config = dict(
    num_hidden_layers=16,
    hidden_size=224,
    num_attention_heads=10,
    num_key_value_heads=2,
    head_dim=32,
    intermediate_size=896,
    vocab_size=1024,
    hidden_act='swiglu',
    norm='rmsnorm',
    norm_place='out',
    norm_eps=1e-06,
    positions='rope',
    rope_theta=11400.0,
    rope_fraction=0.75,
    qk_norm=True,
    attn_scale=0.177,
    bias='none',
    tie_word_embeddings=True,
    parallel_block=False,
    init='uniform',
    init_std_qkv=0.0297,
    init_std_o=0.00439,
    init_std_up=0.0297,
    init_std_down=0.00262,
    optimizer='muon',
    learning_rate=0.00151,
    lr_mult_o=4.0,
    beta1=0.95,
    lr_head=0.00712,
    warmup_steps=0,
    schedule='wsd',
    decay_fraction=0.347,
    decay_shape='linear',
    final_lr_fraction=0.0,
    batch_tokens=[65536, 131072, 196608],
    max_seq_len=2048,
    doc_mask=True,
    z_loss=1e-05,
    train_tokens=909300000,
    max_steps=7482,
    dataset='wikipedia_en',
)
MLP neurons of a small language model. Each row is named by its layer, matrix (gate and up: input weights) and neuron, and shows model dimensions 48-111. Each number is 128 + 32 x the weight over its row's rms, rounded and kept within 0 to 255. A neuron's up and down rows have the sign that makes its largest values positive.
After each neuron's rows, "fires in" lists the words (lower case) most often at its 100 highest values on Wikipedia text that the model never trained on; "fires after" lists the tokens most often just before its 100 highest values on Wikipedia text that the model never trained on. A number after a token or word is its count.

L9.gate468 [150 167 168 142  97 157 117 155 124 111 135 130 166 170 122  52 169 130 161 133 121 167 130 182  82 139 162 145 132 115 132 104 119 158 126 221 104 116 114 150 110 129 115 153 155 123  97 144 184 146 123 105  77  85 124 121 165  69 121 157 154 117  52 170]
L9.up468 [161 133  95 124  93 120 153 113  94 148 147 142 114 119  79 115 132 169 121 132 104 123 176 148 128 172 145 138 119 122 131 123 124 117 181 141 136 153  93 159 168 128 132 118 124 145 126  55  55 120  87  77  67 147  92 117 182 171  66  60 145 184 118 150]
fires in: "with" 47, "found" 6, "for" 5, "saw" 4
fires after: "," 31, " s" 10, " rec" 5, " W" 4

L11.gate696 [ 78 191 140 123 151 155 126 121 125 122 114 150 149 113 132  93 175 170 110 131 194 121 116 192 121 185  76 125  69 156 134 123 137 133 139 120  68  81 163 142 124  78 163 114 114 140 181 150 115 118 162 130 100 122 131 127 122 143 136 118 154 138 137 154]
L11.up696 [117 125 158 121 104  96  92 151 109  99 105 126 171 147 199 149  91 191 161 159 103 140 120 145 114 186 126 129  57 125 174 170 159 106 110  76 163 121  73 120 170 180 119 123 106 138 165 142  44 139 146 129 105 103 124  62 117 152 100 153 103 116 198 134]
fires in: "after" 25, "a" 20, "as" 7
fires after: "\n" 41, "." 30, " e" 6, " was" 4

L11.gate827 [123 134 147 148 167 183 134 177 153  80 122 174 148  99  78 110  83 126 133 105  93 132 132 105  62 151 141 125 139 155 162 125  75 129 142 158 104 112  94 132  84 153  90 126  86 101 155 153 185 140 137  84 106 120 121 161 112 119 111 126 119 183 170 114]
L11.up827 [138 149 120  99  97  96 145 137 145 100  95 100 125 116  83 186 154 145 102 137 119 114 103  78 111  99 108 120 138 112  95 114 162 142 103 121 145 112  97 117 144 120 126 153 146 161 132 152  76 134  89  91  87 129  76 145  76 135 141  49 137 101 128 165]
fires in: "the" 82, "gl" 5
fires after: "." 40, "\n" 9, "," 9, " in" 8, " G" 5, " to" 5

L2.gate409 [109  45 137 144 140 135 177 180 110 187 137 115 157 131 166  65 207 159 123 181 129 127 162  90  97 108 114 103  98 101 127 122 103 120 116 141 118 151 143 141 126 179  92 151 156 137 140  74  99 102 136  92 161 138 102  48 169 112 172 145  80 150 143 129]
L2.up409 [143 168 128  88 184 151 118 135 116  85 106 129 134 167  93 105 157 151 135 123  90 156 112 106  85 105 179  90 154 120 172  73  96 175 109  89  86 182 123 110 128 121 204 108  83  86 143  93 164 136 115 172 123 112 125  85 144  86 131 147  36  82 127 115]
fires in: "university" 42, "school" 34, "college" 19
fires after: " S" 22, "le" 19, " s" 15, " the" 8, "ate" 4

L6.gate563 [144 162 122 145  92 186 114 118  91  77  87 130 142 164 153 144 178 108 124 130 180 157 152  94 147 139 103  74 143 138 121  86 141 145 145 137  83 130 155 133 143 132  98 191 157 150 123  96  86 106 118 110 166 134 166 206 210  88  83 109 128 142  77 106]
L6.up563 [ 84 119 132 129  90 106 194  95 126  89  23  75 156 126 100 121 175 151 122 103 133  97 116  72  90 137 131 132 125 209 189  94 157 119 152 174 166 105  98 144 120 110 133 128 113 138 169 141 173  98 157 172 169 151 107  75 125 154 177 139 154  96 174  40]
fires in: "daughter" 10, "life" 9, "son" 8, "mother" 8, "father" 8, "wife" 7
fires after: "gh" 12, " s" 9, " l" 9, "ot" 8, "ro" 8, "at" 8

L3.gate412 [ 88  54 178 108  97 119 104  88  99  91 112 153 161 129 111  54 115 138 122  82 127 190 135 136 101 170 203 191  91  89 109 138 160 112  80 128 135 140 117 125 109 125 119  31 144  81 132 111 180 100  94  47 150 123  85 128 113 156 129 144  95  66 111 155]
L3.up412 [ 61 101 155 138 114 139 103 159 149 166 102 108 111 135 143 181 168 147  88  84 111 168 125 135 132 147 150 127  77  87  96  94 167 140 188 145 145 120 121  84 135 108 110 185 194 190  79 116 126 156 130 116 113 145  86 149  81 175 114 100 152 127 143 116]
fires in: "3" 49, "35" 7, "32" 7, "34" 5, "39" 5, "36" 4
fires after: " |" 79, ";" 13

L5.gate691 [100 128 110 159 119 112 187 166 120 152 161 112 170 102 105 123 103 191 118 150 128 152 155  75  65 121 186 154 148 106 143  59 154 139 122 158 125  60 145 183 119  89  80  85 170 111 146 122 124 141 156 188 135  57 137 157  89 101 106 187 186 147  89 157]
L5.up691 [145 153 125 106  99  62 116 117 204 158  91 139 153 160  97 139 108 153 116 180  70 190 176  46  88 116 146 124 151 133 153 103 157 102  95 183 118 115 147 155 134 155 138 140 150 111 167  91 105 211 144 130 122 109 168 117 143 153 169 120 162 119 122  90]
fires in: "album" 24, "book" 16, "series" 10, "film" 9, "albums" 8, "books" 7
fires after: " al" 27, " b" 18, " s" 12, " R" 6, " B" 4, " Al" 4

L11.gate207 [195 104 117 165 152 171 133 132 189 172  73 143 148 183 151  98  79 105  98 140 134  72 113 148 115 144 141 120 167 153  73  90 127 170 172 144 167 156 168 120 169 132 204 108  66 121  93  89 190  95 173 116 136 143 169 109 113 154  79 135 120  50 133 164]
L11.up207 [ 87 124 131 133  99 139 206 118 124 110 131 129 119 148  81 177  62 117  71  87 135 182  95 122 115 116  98  26 103 136 131 117  93 186 116 163  95 130 203 133 102 120 131  53 137 103 221 108 134 118 113 153 141  96 112 146 201 149 116  97 132 194 157  85]
fires in: "in" 53, "as" 20
fires after: "." 46, " A" 11, "," 8, " and" 6, "A" 4

L8.gate337 [116 153 194 131  35 104 181 111 158 125 124 146 143 147 140 107 175 118 131 173  85 118 127 124 146 156 120  75 130 130 126 163 113 137 126 124 162 111  83 104 131 146 150 187 112 168  75 162 137  93 144 127 181  96 185  87 114 124 122 116 101 114 164 126]
L8.up337 [ 97 166  85 125 113 127 119 173  80 227  97 101 136 113 143 100 117 130 153 186  81 153 119 112 133 107 138 158 155 144 102 146  69 144 162 163 100 159  88  97 123 133 115 132 132  96 141 125 203  96 128 127 116 129  91  66 127 133 101 131  73 114 157  68]
fires in: "university" 20, "school" 14, "land" 7, "college" 6, "railway" 5
fires after: " S" 16, " l" 12, " s" 6, "al" 6, "le" 6, "ail" 5

L7.gate304 [168 114  89  75 145 163 121 173 187 144 106 193  65 156 117  84 122 102 100 162  99  89  59 135  81  88 126 101  95 184 119  96  74 207 168 134  84 114 209 140 151 119 149 145 101  64 126 135 116 123  96 122 166 113 119 111 113  98 141 129 172 138 184  76]
L7.up304 [172 129 137  92 105 108 179 103  92 164 132 106 156 160 110 154  92 121 149 145 148 170 140 142 101  89 124  80 123 190 173  95  52 183 138 142 121 135 132 148 169  94 149 107 136  44 170  98 115 113 167 121 115 136 120 143 155 168 117 143 195 132 133 163]
fires in: "after" 21, "during" 14, "following" 9, "from" 6, "as" 6
fires after: " A" 17, " D" 11, "A" 10, "ollow" 9, "p" 7

L6.gate363 [ 57 138  99 128 191 149 133 146  68  76  98 143 115 132 125 138 167 148 190 169 104 168 107 131 157 156 154 104  89 136 161 105 114  96 198 168 174 118 108  86 125 105 133  74 161 118 184  71 164 152 155 154 115 152 157 152  88  76 118 164 110 170  83 119]
L6.up363 [136 162 149  86  81 154 133 167 152  69 152  88  74  96 115 114 156 150 100 122 126 115 109 130 121 146 114 138 131 145 123 128 124 135 102 189 123 135 138 144 195 160 128  80  92 198  96 164 134 176 130 145 184 170 155 135 169 123 144 144 177 147 104  68]
fires in: "father" 18, "son" 9, "character" 8, "madonna" 7, "transport" 6, "mother" 5
fires after: " t" 28, "at" 21, " s" 11, "ac" 10, " T" 8, "ad" 7

L9.gate535 [143  69 177 137 145 136 117 112 145 170 143 122 147 174 123  63 170 134 121 128 129 126  89 118 102 176 112 139 136 124 136 147 134  68 102  79 102 178 133 141 116 142 113 134 143  88 136  95 105  78  85 129 113 112 131 124 123 154  93 128 111 129  82 132]
L9.up535 [186 157 118 131 115  99  79 122 153 130 120 146 152 107 152  94 109 120 106 164 133 139 122  41  95 183 128 108 105 150 192 124 130 142  83 107 113 163 108 169 145 139 109 155 170 185  88 170  53 128 116 106 129 110 125 125 232 154 124 180 111  77 129 153]
fires in: "a" 45, "after" 11
fires after: "\n" 44, "," 18, " the" 9, " –" 4

L11.gate421 [139 147  98  50 122 148 153 187 120 114 143 193  96 182 103 156 112 174 103 154 130 118 128 149 105  73 161 140 130 185 123 163 115 134 139  71 145 186 140 204 120 143  25 140 126 119 116 145 149  79 149 121 131 128  92  76 127 112  78 141 148 135 131 106]
L11.up421 [ 95 114 111 118  97  99 135  68 138 148 141 214 113  53 183 150 134 189 141 164 142 103 103 146 101 120  95  85 109 103 116 179 137 153 167 117  88  88 106 106 166  85 107  83 138 220 154 118 167  78 152 122 135 119 178 165 144 123 168 125  86 127  89 132]
fires in: "later" 18, "however" 14, "texas" 7, "also" 7, "both" 7
fires after: " l" 16, "ow" 14, " T" 8, "ent" 7, " b" 7, "ial" 4

L2.gate684 [179 123 120 107 117 145 150 161 169 136 164 116 181 127 133  97  93 124  73 136 123 126 152 134 112  91 115 124  64 167 149 128 104 149 141 159 102 148 176 163 154 122 114 119 116 100 186 203 114 140 149 170 125  91 121 135  50 153 117 141 127 123 155 140]
L2.up684 [166 143 157 155 125  71 160  84 204 135 155 117 188 146  77 131 104 211 110 141 116 114 148 131 137 158 126 148 124 155 151 140 177 109 146 144 119  99 119 107 159 107 116 101 143 134 110 165 102  99 148 113 134 153 133 181  49 115 103 174 130  53 111 125]
fires in: "the" 65, "this" 7, "there" 5
fires after: "\n" 37, "ed" 14, "." 7, "e" 5, "ing" 4

L5.gate122 [154 150 133 128 121 131 128 110 149 178 159  97 136 129 116 100 145 162 134 156 145 126 159 218  94 105 133 180 174 121 140 125 122 116 108 189 146 131 169 130 165 138 117 124 176 117  81 169 170 140 121  71  79 132  54 137 147 126 135 186 143 124 124 108]
L5.up122 [124 147 156 112  73  72 161 137 155 116 165 157 105 119  40 203 190 140 138 149  86 203 156 160 100 175 181 110  91  91 117 138  91 154 169 117 142 122 162 125 188 143 153 159 151 117  95 118 124 156 145  84  75 102 140 116 155 156 166 102 115  84 143 135]
fires in: "with" 62, "following" 11, "which" 9, "within" 4
fires after: "," 40, "ollow" 11, "w" 7, " W" 5, "W" 5

L3.gate850 [158 148 151 107 139 113 129 153 154 138 174 124 159  92 163 140  86 106 177 117 129 147 153 106 118 151 130 114 124  93 153 159 164 140 136 159 149 134 103 149 145  97 140 123 162 136 173 121 132  84 132 151  94  71 130 135  79  81  82 121 148  95 118 137]
L3.up850 [114 138  97 132 134  80 118  85 130 149 111 101  74 138 188  84 152 186 102 108  79 106  45  85  85 130 160 113  65 186 151 112 143 120 104 167  74 151  40 162 121 141 142  94 121 117 144 127 124 172 129 125 156 137 141  80 148  96 210 119 145 108 123  79]
fires in: "best" 47, "book" 8, "books" 6, "primary" 6, "active" 4
fires after: " B" 33, " b" 23, "B" 11, "im" 8, " act" 4

L9.gate227 [114 138 140 125 166 116 113 125 132 145 111 142 115 128  90 119 131  92 194  87  77  61 181  99 199 106 141 118 126 191 119 153 120 118 117  79 143 128 179 149 124  86  50 136 112 150 162  90 193  95 168 161 153 118 150 154  91 146  70 106 146  72  92 117]
L9.up227 [129 119 119  93 184  82 121 108 127 184 175  94 157  88 169 136 183 128 139  83 125  76 156 111 130 150 135  64 175  52 108 148 128 100 118  79  75 138 115 112 119  83  87 154  85 107  64 178 104 124 148 138 162 147 134 124 187  82  65 118 148 195 164 140]
fires in: "television" 23, "europe" 13, "european" 9, "elements" 6
fires after: "e" 27, "u" 26, " A" 11, " e" 9, " E" 5, "A" 4

L11.gate745 [132 107 186 114 167 138 175 142  93 208 101 155  80  98 170 158 170 175 145  24 157  93  81  85 145  76 117 150 134 189  84  53 101 154 124 128 125 137 106  75 155 110 142 111 136 144 156  30 147 187 109 126 154 142 103  89  89 106 132 129 103  56 136 135]
L11.up745 [131 140 131 137  97 109 159 100 169 156 115 107  77  88  75  81 117  67 144 139 104 104 137  78 138 125 126 150 112 120 142 173  19 121 132 132  98 100 176 112 128 124  64 112 147 132 196 136 174 144 170 153 181 134 126  77 145 124 147  49 186 165 175 152]
fires in: "as" 60, "having" 8, "despite" 7, "at" 6, "however" 5
fires after: "," 17, " A" 15, " h" 9, " D" 8, "A" 6, " H" 5

L5.gate650 [ 82  65 137 109 139 109 125 148 107  92 108 120 114 126 105 165 127 143 163 187  77 132 142 137  91 147 111 105 135 211 128 177 140 149  96 101 156 130 194 137  84 116 117  77 135 160 161 117 106 171 131 148 139 130 116 155 112 101 139 104  93 119 178 120]
L5.up650 [133  92 137 106  91 114  77 105 111  98 150 105 148 102 112 113  61 124 116 138 209  60 106  53 139 141 132 144 163 179 135 138 173 127 152 130 117  57  65 155 160 139 100 149 144  93  80 112 178  86 119 111 178 138 111 106 124 127  77 114 145 129 151 180]
fires in: "europe" 13, "british" 12, "gold" 7, "european" 7, "golden" 6, "green" 5
fires after: "u" 23, " B" 14, "re" 13, "l" 9, " A" 7, " G" 6